{"n_layer": 14, "d_model": 384, "n_head": 3, "n_kv_head": 3, "head_dim": 128, "d_mlp": 1536, "vocab_size": 32000, "activation": "gelu", "norm": "layernorm", "norm_place": "pre", "norm_eps": 1e-05, "positions": "alibi", "qk_norm": false, "attn_scale": 0.0884, "bias": "all", "tie_embeddings": true, "parallel_block": false, "init": "normal", "init_std_qkv": 0.0275, "init_std_o": 0.00519, "init_std_up": 0.0275, "init_std_down": 0.00519, "optimizer": "muon", "lr": 0.00714, "lr_mult_o": 2.0, "lr_mult_up": 1.18, "beta1": 0.95, "lr_head": 0.00441, "grad_clip": 1.0, "warmup_steps": 200, "schedule": "wsd", "decay_fraction": 1.0, "decay_shape": "linear", "final_lr_fraction": 0.05, "batch_tokens": [65536, 131072, 196608], "seq_len": 256, "doc_mask": true, "train_tokens": 1060000000, "steps": 8846, "dataset": "wikipedia_en"}
MLP neurons of a small language model. Each row is named by its layer, matrix (up: input weights; down: output weights) and neuron, and shows model dimensions 0-127. Each number is 500 + 25 x the weight over its row's rms, rounded and kept within 0 to 999. Numbers have three digits each.
A block is one neuron, or neurons of one layer that tend to fire together. After each block is what it responds to, as a language model described it from the Wikipedia text at the highest values.

L11.up565:519510451458497496530448478452504460531490527496543503488485559515514507514504494550502532473492513487469512507512552492471491431485514517514517475467525464498516518445478477532502506483517531496478482538493430501500481509459536505514502479482477487521471497513501472473451458504498537528508478488524520499541512456516470500474534492512510534462486502528477485521495455542528535467557
L11.down565:525538470482499496527452503488518460492473495468471492539533517510524500492457470471445559442499494513508525481531465501488487542513501498543506483509493490490493548471564498500507514495506483528505483493455474534470499529514466530501506506477442456458474510497484487480469491490505511471515530519510488494493500481510551516482529512453490526496516492540494439519507524493506508536542
Repeated rare-name pieces

L9.up636:506494534475521506536479512493515472492526501525496524566462508509476542505525489509520480487444490481523484527464505512507518510465561531505506521491491486499526501556440465535506503518437503486545507511505513487534504538499497487510474511457520498502502511474517458501502479440474493451522530498470522529515490466535468471536511524515512471509516485535488478492458476500533505473500
L9.down636:485535456487495477516511464505532506504530496524453500496470504508521512494519474484515510522454515462515500484461500520506472523536538518517503485537528459498470531599507489502512531571483483457502497462514487507491526528508548499494480475506518510479442506476499458494521471489526488492507501452495520538482521525518466473518489492487491527531522521488492453516501480494535556485523
L9.up1182:486507493503542515468470531499497478497481477525471483522477512495494526470549500485490506487503472451447475467498517511485473514499482515524479526506517487505521434468539480491490507541511497492526511473461545537526493449470468569452501546509515484517507525452487502510507499496537461455487526512455523481479499530511546492510460512543488512468502541466470492504520473520544483479490
L9.down1182:484497568499535494523505486447497504532508533518494537507462514502531466487527510483524502518534497484513497527555513519533466476453525468514510518504508497503509464504519496471503471519465563493517490486520466511536529462511546530487520477472504527503517499502471462485489494503508509451501535516522482517473463504524514511494455544533471552438510542481493492495523505469493508498478
L9.up1373:477488542487498514516513483456533507473520467508507513496504500504467491503571473505524509489467549457485514472471496504560491458487473562492461496522530493492522516497468500498498491476483517493491528479493491498546497452494465530470459503451495488463473518525502491497551525489473505487538487508489532503543514499521517483480510489487458497519530497525502500508490451499508505459514
L9.down1373:510489504451541476481498476532509469488493534491535528507499521496495500551441492517538458475432481516471476572493524489476531507548521490493483513524490501469461511479488516496506525542548506487517501467481459457483548528464531511494547471503506489527490497486533463459496518522512505492456460507508518515503453512483442522510509517545507485472480506490517504469519512464487500473490
L9.up1506:510470497507452502472508441491540514530502481478509507491467496495435507543529487479504512534501520517536482463491473474497474515494523529523490486528519541471519549526478474480501507516471489536468503520473510535505496504440470470468468500536467503492452498489494527507500472484448514458525511516462530510484493458478473536508535462497486501541511509516526513461467524503504520458529
L9.down1506:480472521547551507538525551510483532501510525493476489500486520456485499509500468495509526493494531502526491521487527508465536486509446489509503511544541494498489486537469525512537512543493544507506502489488503528508478553490518521502523495546505465510485529489518513508526468501524511486518495458476474488463468492492503476481530533494504535543509500454516512465513483515506476544482
Mid-name subword pieces

L5.up198:503532461483516501525521523473486532501501546514490483498485490465479498487512534499468527455492492520505471522531455461470495546500525550455523516479530528520511498527506504553481470489490487531516553509508468466533494531491517497541487515551490550493506517464551500487501484514508497491524472505489478504521477511508494557480496512528494515483455471507516487498496475454502473486539
L5.down198:516485523506519511495494499494468496516473461451520501447472471514469491484529515483508512479492525501488516459509504521543465494520477508482539485521522517474451481512516497475517449489513514464472533505506515534488475487482447528484528528496488524520479568514499499533490472502523440495515539479520506468483493529501479479500513499534504524497540487517459497506485493529477504478480
L5.up803:498516460499523512502512469454495482547537554487526552503500460466501475504507492461499490520509493516525523559495477512503506530508478569493469467509446530461489514511487492504492478513482478524544534493513461479519490497440465447505520493459461514431533457481476483518520520512509501513460494508488496481512499477510529513464515478503516513508520498558530461549526485480519482518519
L5.down803:455461488489494446534481554507499481502487498478518497477506507508457491512509518465529489514499496488468491479510484488519485455492482527497483511497510528480502520505490491486534462535498485531551504483520514505459492473469506522496484475482495541493490537444487493490522553495496452519518510543507494515468451525488489465507542507465472464520508505548498482483461489479485469526505
L5.up1491:518538484457500457510504505468492517496490496540497470498528504510501479500497519478552497473480542476478465477537501471519483530501528536487515526522504508521530512488525547467466473498492488473514564521507480447516513471513466467491489551495470498523546510552500515481497526481480476510508427528513537500550523561484488556489493468535503514513517528541500474523470500484492483483516
L5.down1491:474492503494497434467548520496512464508514505472502519496534479518471518491514499510515513556476489456494483482529503506514477508496556524499540477522511532500475517521500545483471491519535529499483500500533490498515513499413480508487456519459507511544484476479528533489524522483501495537521449465523491486557443527510518531488549512555519513468508507517473539531478515504481495523507
L5.up1508:488531457405501459456510500486474544524535517492540498504539465462527475474509508476474503489518538501505514505526483458526479514500501510511485512529527508521494504516536529489511499462491511537515519498497486514475537507440489517471465518469513527527495481544529457499535526507484504528514518529478505513545494491499530533452507487500499515508555532488509504517472504480480513531499
L5.down1508:490460496517480524476560469505482511505516524505492510535497484485478529522528500505467487569540498494500495506520478511502547485510498530464518509549498524493490511501481471498449506491532491486479462481483535533502495526478519501501489477499505455524530544467492473526475465478536435524479517488457517502494447558487514472479486483518460493522499474540536517508519549518490494482449
Binomial species-name fragments

L11.up706:482496464477541532490507496518544523495506524499504530521479574493504492498518509485461493490466505485500527515533454510527494507508510500487494527477509498487492472458512494463578534496514485518516493512493499489476558492525553480482523514524462439512511491481484506516532560488490481480465515451481552499499472540535455485500517497470472518521514533512517481483452534498501542551489
L11.down706:505528517510488493473481545518495487494510485496509509496502456506474490498518479470560533489535506503499460483524511463500529470516471467510491469562488494502545532477474523521507485505488494451521483482515483543507476492499543532464485469478498509485544497516491487456455548499492492503514515533539499528507494526515533515461477470509518503504483489477490512465473452495506509484477
Non-English name fragments

L9.up123:470522489469506489524447475555525538497480500499458459496505524523497485458502500459470507485487516472461496482519523490517502470495480519503528533513524465476480526486514531477509472522479522526461458444491513496474540509479508524474524549530515488543504487503552504524516486511573515483444490474539475556498518523483500516496484470496494490529509476495490504506520510483502485483503
L9.down123:486540457498518529480499464451503485539496482511492515473517488449463458555486478501483489500495491502421515518528477466509483468459520464500457475481513588498483479473521492485491490489534511517489474516562454517498443525473496495503487504523507504473483504522476518539524495503520474494505537540440473486488496510507438457480504524492472468505506523490502531503485508543532553478520
L9.up301:524527463478515507562502472544469522483499545503504491478500526494523466524501451554514511484501504471554416504468501539503501481497501574479510471515517497496489496520473560451486488521511545478454498475516482510483497518481469517550513555482486480514481481496515554498487469496549540493511486543445489519491454504523480487504525477519510496482500508501505474505474517497521524517478
L9.down301:503471438522521515504546487493498551498521490488487489486524476511545534502496523485530496506477523506506515464465507481478476470491485489549493497536483498482504505457534499487552509486520459500520460498518492484510443525483529509450483496500516445505524461497505534508518451537548483466458473513475506517453500513513482480463495469519479519479499511502515465440506496535502539513467
L9.up741:493512492530519539507475496540554540533475472492487529464500524474487492504492457506504527509499547524467467495537539507524519484520527552510544502520553442516537472510529500473543519491498527543491537484512464497483476486511470501526519475515465460495515478475534474502507487484481513486520465520447496511571518506489474516489489480486513495511497502502507457472489481514529551532508
L9.down741:466514528499522457509449505493546533517413520519537479494500492467508501514530553502481474495509487530545479518497466531468508512503490454485489458545495500510457501467491520511492526495489492483498510491539488437491488512465464496504489534519479488577466482486533516492491498506553510495508500507499461513540521508459499474504464501484521465513526498508541455494497506510540512533470
L9.up1210:535536503486492470512549505524506544488500520484544484488517516488528474449505521501491517477535484469517450479482505474496510464490509489503527486526494539495489538460498525473505511474500504513485535476518450492506467476437483552452479500486454478523505454513498446461517492510522521461534516536484500508529465505499487492486515489506502483476526512512490484491442468464500497506512
L9.down1210:466492450509521539537485498457498544538485494470487516498512537446526477508541495521484526521502481504483496527508548529495493491521538493466496445476526487474474518486501474506514492503496504468465514468562501510487533520485508482485544499493472551505522455481550527481531487507558534478512479503475471522489468481536526505495560497475478442544481558524488489499499490535525518539489
Repeated proper-name tokens